From a checkpoint of a small transformer trained on Wikipedia.
Architecture: LayerNorm before each block, tied embeddings.
Training: a variant of Muon for these matrices, 119M tokens, 8180 steps.
MLP neurons of a small language model. Each row is named by its layer, matrix (up: input weights) and neuron, and shows model dimensions 16-143. Each number is 200 + 40 x the weight over its row's rms, rounded and kept within 0 to 999.
A block is one neuron, or neurons of one layer that tend to fire together. After each block is what it responds to, as a language model described it from the Wikipedia text at the highest values.

L4.up212,204,218,272,206,202,306,206,243,217,163,165,219,184,267,146,155,211,192,176,223,125,143,135,236,245,199,178,215,192,221,215,260,211,150,219,167,234,190,158,256,208,292,198,218,179,267,188,221,251,290,160,254,204,173,250,207,167,205,202,188,206,184,154,274,249,212,167,196,239,118,255,149,232,220,172,196,198,169,173,181,236,139,167,241,202,247,245,203,159,219,211,145,222,189,187,176,122,149,199,194,173,209,217,118,172,162,125,230,205,257,244,170,250,202,202,157,213,192,326,231,152,177,147,235,145,238,198,207
L4.up215,246,196,188,289,167,291,112,210,191,209,205,145,163,214,192,166,192,199,169,186,216,148,119,170,251,120,173,245,129,259,150,179,246,215,160,154,303,225,179,134,281,140,208,160,157,166,204,205,201,200,131,149,201,223,260,270,125,227,256,207,237,225,219,239,154,127,284,169,236,206,220,182,212,186,158,218,243,243,187,174,217,179,166,241,162,232,162,211,221,169,214,179,307,156,215,213,206,221,207,180,208,168,172,191,176,176,179,244,185,250,190,162,200,189,213,198,193,227,245,174,170,249,182,241,254,173,160,118
L4.up298,237,187,223,215,241,161,239,264,245,229,168,207,185,218,192,153,173,146,165,199,229,222,131,175,230,182,138,207,219,219,185,209,168,195,281,213,159,229,135,205,166,226,188,210,191,204,221,213,201,246,189,190,239,152,244,233,207,223,98,203,290,203,207,202,128,155,187,198,201,262,125,162,207,250,264,176,183,178,137,109,210,217,217,216,236,153,114,239,288,205,181,166,182,289,214,207,225,207,230,112,240,172,254,176,157,155,214,243,225,131,185,136,231,228,176,169,240,222,212,189,230,190,212,235,232,295,162,204
L4.up299,223,212,193,188,253,214,232,218,233,199,154,234,218,208,180,120,198,249,241,265,197,205,205,285,264,194,188,209,256,210,155,212,289,163,185,122,135,208,172,200,228,219,193,179,219,141,166,172,238,175,189,274,142,198,146,276,199,182,256,207,253,176,274,265,247,194,289,174,84,154,218,137,165,169,101,234,239,229,204,142,195,192,199,211,224,217,207,219,239,238,150,230,211,200,244,164,160,199,242,184,279,163,230,201,191,214,212,319,180,178,284,187,137,201,182,190,191,212,189,239,201,152,192,137,228,168,232,159
L4.up332,277,183,194,212,180,197,159,158,259,248,210,204,239,208,128,164,165,218,191,207,304,124,247,217,229,175,181,229,189,245,246,216,173,167,193,202,155,149,211,237,266,254,157,155,213,246,256,138,107,222,248,271,281,141,160,268,190,255,203,152,242,211,183,223,162,92,145,213,234,191,166,171,221,162,173,214,106,203,198,234,300,229,225,208,214,195,154,223,166,208,196,167,208,179,220,242,241,179,257,258,197,255,214,247,191,235,187,230,183,251,169,158,195,200,176,150,178,192,194,233,241,250,191,181,223,215,195,160
L4.up422,252,251,234,224,263,250,171,265,126,195,250,273,196,215,130,201,140,195,226,193,231,145,158,229,191,202,180,221,225,177,300,207,216,187,170,167,228,183,212,211,236,270,289,124,171,196,242,159,273,244,211,205,170,228,164,176,285,169,155,168,215,234,166,285,216,209,228,143,195,234,154,193,148,205,126,222,189,149,272,223,240,169,191,110,253,196,178,173,240,213,262,161,184,227,189,177,177,197,209,225,226,231,178,104,210,225,129,205,201,177,150,282,235,136,185,164,205,225,172,264,208,202,181,209,167,154,144,204
L4.up442,208,232,221,175,183,301,182,197,188,190,205,168,218,229,144,138,195,284,191,250,239,211,233,254,279,179,235,173,211,173,179,160,158,240,213,167,211,236,210,168,208,189,204,199,171,158,197,264,89,232,249,218,232,153,146,207,190,199,150,167,223,191,188,233,128,193,188,87,217,175,180,167,199,254,183,165,265,223,229,213,259,262,188,186,153,233,208,202,155,182,190,272,160,174,238,168,190,216,197,229,294,274,96,217,224,215,166,186,198,106,228,156,205,244,210,216,207,210,243,187,131,235,164,269,229,176,205,139
L4.up482,235,110,228,230,231,260,203,178,139,214,200,126,246,229,243,116,189,214,207,244,212,138,165,206,206,207,213,222,212,180,137,205,161,196,220,252,163,198,162,244,227,196,261,280,190,198,185,246,163,234,167,188,240,144,202,212,183,182,148,150,172,207,201,226,183,299,252,152,238,193,174,199,244,171,187,154,227,178,229,267,313,247,229,186,199,191,199,209,202,144,206,221,149,174,194,172,201,151,192,144,161,231,231,146,162,183,184,185,272,202,213,198,189,196,218,210,263,272,103,144,134,220,222,224,174,272,238,139
Early fragment after capital. Second word-piece of a split word right after an initial capital or first letters, mostly foreign names, e.g. A-j-ax, H-en-ri, Gu-il-ford.

L7.up83,151,172,236,204,95,190,243,268,185,225,191,171,165,229,262,167,207,219,229,193,215,200,224,270,216,267,204,225,236,209,174,153,178,240,243,178,268,193,215,238,214,113,180,234,169,228,199,262,178,278,198,114,263,137,161,139,150,273,204,216,225,142,188,171,218,166,234,172,161,220,205,148,193,190,299,196,238,201,203,219,161,168,233,152,168,187,195,149,218,264,168,167,193,205,231,240,206,166,248,118,56,243,245,227,178,155,201,176,167,181,250,239,169,167,186,221,174,204,232,234,134,239,174,178,154,235,238,169
L7.up148,230,239,215,197,277,250,207,243,283,229,260,165,212,133,201,202,173,201,233,194,183,186,118,186,238,237,174,237,192,159,271,204,281,242,216,240,172,99,206,244,210,207,180,253,113,202,157,145,184,225,227,225,156,192,221,178,218,259,199,183,194,152,146,175,234,176,209,156,251,172,173,193,279,152,277,206,170,155,140,238,200,255,237,181,200,264,248,224,206,191,143,188,207,232,197,189,219,161,231,235,174,225,267,195,165,174,239,198,205,187,145,222,287,192,156,257,143,192,211,246,112,210,198,232,94,194,203,153
Paragraph-opening prepositions. Prepositions opening a sentence or paragraph, above all the rest of "During" after a split "D", also In, On, From, and until/since.

L4.up62,241,194,188,207,187,123,107,228,175,166,173,160,157,160,148,256,234,207,196,193,207,291,245,221,211,152,236,185,173,220,157,247,231,147,201,236,194,204,179,166,220,148,228,231,177,195,220,208,265,188,247,262,168,198,235,179,161,249,120,236,187,251,283,259,244,162,146,231,216,174,161,223,209,247,235,189,225,231,171,270,184,218,184,154,199,214,183,215,199,106,179,230,217,209,320,193,169,186,227,212,192,192,209,166,204,167,134,128,208,160,223,249,126,211,269,242,190,224,128,169,221,226,201,161,205,217,242,131
L4.up194,188,203,247,203,163,234,234,191,204,214,198,179,274,175,157,129,191,200,251,244,252,174,132,250,218,178,260,221,250,133,206,220,177,234,187,161,174,262,199,159,189,171,242,133,143,160,242,119,209,272,223,224,273,231,198,169,140,154,156,199,250,253,237,137,187,231,225,196,176,212,258,235,207,216,223,252,160,156,150,205,234,162,196,213,188,220,110,202,220,195,184,218,198,255,269,154,258,249,230,193,179,187,203,185,166,135,156,172,185,264,178,241,227,186,194,140,152,217,197,215,147,162,244,162,211,296,151,198
L4.up220,260,171,219,213,200,232,226,167,298,200,192,139,231,282,186,186,158,252,103,231,190,205,208,214,187,234,226,180,225,245,168,244,211,209,173,305,155,178,273,184,241,163,168,209,172,203,185,163,179,156,150,187,221,212,216,178,205,204,233,174,235,245,176,226,287,204,181,122,228,194,198,186,146,230,237,211,144,179,201,308,186,167,206,280,192,216,219,246,163,186,143,210,111,174,239,201,212,247,217,209,123,195,138,201,202,220,243,138,204,196,250,213,190,157,179,206,206,215,228,209,168,203,224,176,243,173,239,187
L4.up286,264,174,208,197,182,213,167,215,177,190,239,242,196,222,203,200,278,235,159,158,186,227,205,254,215,184,138,140,174,254,183,170,182,175,213,235,194,218,117,162,211,212,190,236,155,178,145,232,145,138,155,153,176,209,224,199,213,255,203,226,213,215,102,255,240,217,191,201,191,210,169,173,258,177,148,238,238,225,188,266,131,306,206,241,268,214,194,98,235,283,210,171,218,253,234,135,195,163,201,144,252,190,229,192,208,178,184,177,224,268,224,190,208,223,256,209,150,207,242,296,158,161,189,259,148,153,211,208
L4.up314,173,233,208,244,217,160,146,202,206,166,272,204,233,209,185,165,222,240,206,156,197,118,235,217,243,200,243,183,172,240,251,212,206,145,150,157,221,197,199,229,260,176,133,254,188,242,244,230,94,206,128,213,238,205,126,145,260,245,109,184,124,182,273,271,159,190,234,146,207,188,190,234,215,106,224,187,177,181,170,165,172,193,226,244,203,185,156,263,115,210,277,201,248,253,190,168,134,155,181,195,189,211,231,242,132,175,215,173,157,229,244,136,191,257,179,174,203,215,226,240,227,207,242,146,152,211,246,230
L4.up321,171,164,233,232,216,142,182,224,195,211,162,156,203,207,206,195,190,172,181,251,199,230,208,221,248,244,179,202,225,200,191,246,272,197,264,242,212,202,249,135,250,182,161,257,218,196,148,248,211,152,233,168,268,169,211,199,104,224,180,251,216,165,120,290,258,202,157,240,145,158,169,183,205,187,240,263,209,179,160,191,238,157,197,255,232,210,215,237,136,197,223,166,154,116,169,169,168,188,181,196,197,221,233,169,180,159,263,233,166,166,219,171,146,144,215,214,200,113,180,164,280,174,277,221,194,279,258,218
L4.up368,193,251,221,202,157,159,213,197,192,154,236,174,179,293,213,150,194,271,149,179,308,231,177,257,190,193,199,202,172,110,123,156,241,179,313,295,155,254,163,215,249,205,183,201,222,154,203,173,188,191,224,191,161,213,207,157,213,273,169,192,218,195,219,253,237,285,185,168,279,126,186,237,202,237,152,251,235,152,144,172,132,246,221,191,178,255,189,199,177,188,177,152,179,167,235,195,164,186,206,209,250,161,246,241,214,155,211,164,218,245,229,179,249,154,182,149,238,185,192,211,200,193,239,177,197,157,172,212
L4.up429,116,171,185,223,256,212,193,192,189,141,236,151,199,268,192,149,229,110,207,176,264,253,166,186,268,216,200,212,230,186,190,165,219,252,172,260,237,203,172,233,173,204,227,243,179,245,259,181,193,197,167,146,208,140,212,179,226,198,194,215,177,248,284,167,253,189,152,249,182,228,137,249,247,195,175,209,278,161,244,194,256,186,244,200,173,186,229,183,156,238,128,173,245,242,214,168,242,206,174,191,206,264,256,161,243,240,106,171,202,217,233,142,228,212,224,229,110,122,215,246,244,256,161,191,228,224,243,156
Sentence-initial "In", word fragments. Two groups: "In" opening a sentence or paragraph, mostly before dates (In July 2018, In 2017); and mid-word fragments (landslides, coursework, PubMed).

L10.up37,145,221,250,220,269,213,134,240,230,220,132,229,181,264,163,230,205,170,213,218,168,257,194,186,221,205,212,188,151,166,182,191,245,155,230,245,160,272,153,218,134,201,150,195,141,229,166,256,182,228,219,216,195,195,130,242,178,217,201,243,100,219,192,216,159,208,270,234,154,180,231,205,149,166,214,184,292,112,287,123,186,180,265,196,240,158,193,243,130,192,213,289,204,195,132,127,255,219,173,216,161,209,233,183,178,248,148,193,207,201,178,187,176,211,271,205,187,206,190,199,205,229,192,244,196,98,183,167
L10.up284,121,272,202,181,184,235,198,181,163,241,225,190,180,242,206,162,170,226,139,233,183,242,220,231,235,195,206,150,200,239,253,225,238,173,245,165,187,203,204,240,206,206,172,296,148,68,203,148,176,202,230,186,194,167,210,172,167,197,283,253,191,206,269,180,137,235,232,164,139,176,160,159,177,187,215,203,208,151,193,203,152,173,177,222,224,246,260,223,184,157,231,334,212,178,169,175,247,259,210,228,186,150,261,195,185,199,273,180,205,228,166,262,138,163,195,199,170,201,294,198,212,249,205,148,183,228,219,122
L10.up333,229,157,240,158,195,143,188,213,113,176,107,180,153,181,135,239,201,221,186,224,217,206,234,139,237,192,203,227,142,168,147,242,212,231,233,206,231,206,112,261,336,244,231,203,244,119,189,195,164,259,230,248,155,128,278,220,189,254,192,207,216,139,165,212,228,176,208,192,208,140,153,209,225,181,191,265,139,230,139,212,232,240,190,183,179,190,158,161,162,167,209,198,115,214,160,223,182,209,183,175,158,195,227,207,154,171,105,275,234,209,161,219,255,236,178,233,268,158,238,232,297,173,241,232,200,191,189,287
L10.up614,221,226,219,178,225,169,190,282,160,209,164,257,180,241,186,150,254,215,183,185,212,241,232,295,178,200,197,189,151,198,167,191,227,247,219,218,202,248,251,161,237,167,202,283,184,248,264,243,195,219,207,239,232,206,220,177,190,179,289,214,241,162,207,197,267,180,179,223,168,109,183,149,217,194,195,187,237,180,189,111,118,272,317,138,229,228,189,273,134,238,165,223,208,193,219,235,170,191,258,223,160,258,99,194,189,186,216,250,258,152,177,273,140,163,156,222,170,107,233,191,210,197,198,188,232,227,177,227
Short function-word tokens. The token in, either as a preposition (based in Munich, born in Boston) or as a word-start piece (in-accessible, in-tersection), plus similar and, or, at, as.

L10.up222,240,151,223,217,199,196,173,217,153,198,188,116,250,243,234,239,169,216,126,117,218,257,271,221,222,198,205,182,167,186,156,195,237,162,215,250,215,199,148,237,217,221,200,220,235,212,179,156,107,171,203,190,232,198,104,238,178,181,191,212,280,184,240,265,221,170,176,200,232,164,159,147,218,244,263,191,227,164,257,153,181,180,199,236,129,193,199,201,218,226,262,248,234,252,282,152,194,233,158,249,139,168,89,243,150,135,231,186,189,227,190,167,237,198,229,196,229,165,195,156,282,246,179,147,198,140,202,198
L10.up268,255,213,120,222,181,206,170,182,246,192,192,165,263,129,195,195,166,200,183,199,199,186,270,205,221,134,182,224,190,244,231,218,257,222,187,189,263,223,124,256,284,128,197,250,203,211,233,188,242,172,184,297,244,209,182,133,234,209,169,132,192,173,207,161,208,248,261,178,179,191,190,217,219,191,182,133,186,168,161,211,174,258,262,201,197,211,217,187,193,233,139,215,246,209,295,172,157,171,199,218,207,271,151,251,193,238,222,190,194,142,180,123,155,173,227,198,151,299,180,222,237,218,206,128,162,237,161,209
L10.up466,101,198,178,239,146,220,244,159,263,167,209,220,219,203,180,169,159,184,216,188,209,203,207,269,185,172,146,152,196,216,246,173,237,213,185,219,148,192,162,198,185,224,210,270,212,198,156,165,166,198,184,217,165,225,304,209,184,308,176,269,188,190,184,266,175,170,216,216,169,189,144,214,212,143,278,245,262,181,198,148,227,212,197,221,115,219,242,135,147,254,238,219,173,267,251,226,237,199,197,219,187,262,232,267,187,308,165,141,201,170,174,185,199,214,108,147,218,163,157,207,204,221,229,223,185,179,116,208
L10.up527,236,196,230,224,193,176,168,190,117,229,213,128,293,215,143,223,177,300,165,158,179,276,212,198,215,130,225,171,136,133,181,137,173,214,222,193,170,184,178,220,143,214,173,205,134,164,218,208,302,193,348,139,253,273,177,176,201,249,188,200,260,172,188,208,173,219,222,222,151,213,211,240,196,145,159,204,198,229,142,177,165,165,262,186,133,177,249,276,211,231,213,165,177,232,255,214,194,152,163,196,183,217,211,191,242,192,152,221,222,235,174,190,229,222,119,228,154,225,218,207,204,179,212,194,218,221,197,217
Negation after auxiliaries. Mainly " not" right after an auxiliary like did, does, had or would ("did not defeat", "does not hurt"); weaker on pronouns, "can", and scattered word fragments.

L7.up8,209,242,142,200,245,234,208,186,200,273,164,161,163,223,201,254,227,185,214,197,157,224,177,215,180,134,144,211,178,209,276,179,211,185,220,227,142,146,190,220,279,172,210,207,192,194,124,253,286,176,279,143,224,199,210,217,253,184,252,261,235,189,215,178,243,175,230,234,247,242,155,167,222,208,154,245,207,223,138,257,172,270,175,272,196,196,148,174,278,156,215,184,213,244,167,234,194,210,187,133,124,164,169,150,136,256,215,265,220,174,206,195,212,234,232,225,226,226,212,157,237,230,140,214,157,206,198,163
L7.up189,230,184,125,186,253,206,172,241,143,178,253,191,124,215,188,140,231,191,237,244,170,214,192,182,232,103,181,171,244,144,250,180,228,200,175,180,172,212,219,193,230,175,158,183,135,199,174,206,163,226,190,179,192,158,199,237,214,253,182,264,195,165,197,154,177,188,212,107,234,208,153,123,192,185,175,207,223,189,191,242,205,282,178,194,211,174,265,173,228,197,236,214,192,240,242,206,114,162,166,157,81,166,197,167,206,154,220,273,235,191,235,164,226,122,162,219,208,230,108,253,233,272,228,248,207,188,214,148
Mid-word fragments after accents. Short consonant word-pieces in the middle of words split oddly, mostly after accented vowels in foreign names (Rö-m-hild, Hú-r-in, Gaë-l), plus dashes and prime marks in scores and coordinates.

L4.up1,221,197,218,189,252,172,179,188,259,194,201,198,195,276,196,180,211,197,202,214,253,164,127,105,219,267,258,233,191,147,250,171,187,151,216,181,210,228,203,183,184,144,175,211,130,213,216,170,170,202,156,150,159,250,168,194,196,209,207,97,270,198,261,202,193,172,162,249,265,132,219,218,211,161,157,158,227,177,188,116,180,227,192,177,165,137,211,156,118,199,175,178,227,179,235,243,236,238,212,228,211,200,209,226,201,225,214,212,167,220,216,315,162,260,226,208,224,263,189,178,208,169,165,222,238,135,141,164
L4.up172,196,96,220,193,227,183,206,206,220,189,228,194,213,154,167,188,188,179,192,238,154,189,303,178,180,185,262,202,202,180,182,191,227,143,96,154,227,177,192,213,315,102,144,163,228,163,131,171,202,188,190,263,198,197,229,163,217,257,280,179,251,207,167,215,154,117,140,181,211,151,215,256,216,198,292,223,136,238,217,286,205,241,247,158,186,177,222,186,171,126,101,176,219,131,143,204,201,273,235,208,184,222,139,143,199,185,214,200,164,238,252,183,220,171,219,172,140,211,245,201,219,189,255,245,227,214,188,187
L4.up249,270,167,239,289,220,218,212,173,159,266,228,171,196,162,175,179,218,181,153,197,226,211,266,179,146,206,192,225,171,225,211,201,177,145,194,213,210,147,244,254,204,229,196,230,171,214,195,207,78,240,211,178,235,233,145,244,237,145,250,242,246,149,149,228,215,209,189,218,218,155,134,259,281,213,107,211,263,175,186,278,172,180,213,250,185,197,156,196,212,156,242,156,197,223,209,128,159,228,153,227,204,218,154,152,178,218,227,244,218,136,227,171,216,206,147,269,239,208,187,155,220,163,214,175,192,137,110,256
L4.up253,275,200,157,242,231,162,158,213,174,237,171,161,193,151,185,185,204,233,113,194,141,141,184,250,284,206,229,240,216,173,193,243,225,136,236,153,193,229,117,175,204,194,195,230,145,174,208,197,220,186,197,242,182,203,112,257,174,213,240,146,255,183,164,257,228,193,223,221,169,148,240,228,244,140,142,239,251,285,156,230,142,276,149,208,197,257,168,185,206,189,222,142,211,170,138,223,114,130,235,213,174,189,171,191,201,206,204,215,166,148,248,213,188,178,194,201,191,156,214,192,254,202,251,208,226,200,156,254
L4.up271,187,235,264,243,224,118,194,175,198,215,273,216,145,179,130,216,216,187,211,161,230,142,242,205,215,177,164,239,98,228,234,205,213,96,232,229,212,175,145,148,98,164,158,150,155,263,184,214,217,214,189,178,242,266,134,268,185,196,193,151,176,272,154,217,222,208,193,208,146,148,253,151,221,211,212,192,198,289,207,167,221,194,277,178,272,155,190,229,218,194,242,187,232,262,191,199,179,187,213,247,165,280,180,176,195,159,262,237,209,217,254,197,188,150,192,258,133,181,198,180,195,168,184,152,192,192,220,230
L4.up511,291,125,99,181,257,211,248,220,209,201,207,183,260,169,227,217,201,227,136,213,188,164,195,155,188,275,224,240,175,158,175,251,237,239,229,213,206,197,167,235,188,220,166,223,240,201,251,265,170,165,181,173,181,166,179,206,250,208,179,210,280,148,187,207,211,167,226,216,205,245,171,239,235,228,179,209,221,223,128,158,264,167,155,164,220,219,179,236,218,241,174,99,152,235,217,215,84,203,217,197,168,204,115,179,149,163,259,227,200,205,229,182,244,237,216,262,223,199,143,247,173,239,277,179,232,146,217,268
L4.up567,162,222,163,215,289,217,130,174,262,281,267,216,198,209,267,214,253,200,242,290,199,248,149,184,212,187,202,156,181,259,205,217,219,200,162,222,137,153,168,173,162,189,205,205,164,239,167,158,265,234,134,201,237,179,164,226,155,248,222,220,208,230,138,222,109,221,233,197,213,163,202,242,245,210,160,178,209,210,156,178,234,145,220,190,232,216,122,152,227,173,215,161,211,253,289,168,159,298,164,245,237,193,142,230,195,169,233,205,202,109,184,219,194,177,197,218,213,225,117,241,189,253,145,186,204,195,238,158
L4.up572,275,160,210,194,185,169,153,186,112,249,170,215,191,212,234,137,156,225,154,235,212,216,143,192,184,254,254,191,235,177,228,286,178,113,255,208,165,168,263,200,208,169,197,214,131,203,188,191,171,160,180,190,160,203,102,132,209,259,107,147,223,137,223,184,178,172,192,169,238,189,214,235,298,197,196,196,228,160,163,250,261,232,222,180,231,232,157,193,175,182,229,163,222,211,229,193,169,215,258,195,200,218,140,178,142,265,227,180,200,204,194,232,176,154,228,279,192,244,222,157,116,234,232,193,219,219,176,213
Word start after split capital. Fires on the second piece of a word whose capital first letter (often G or H) was split off, like G-eographic, H-ush, G-lebe; also on === subsection headings at line start.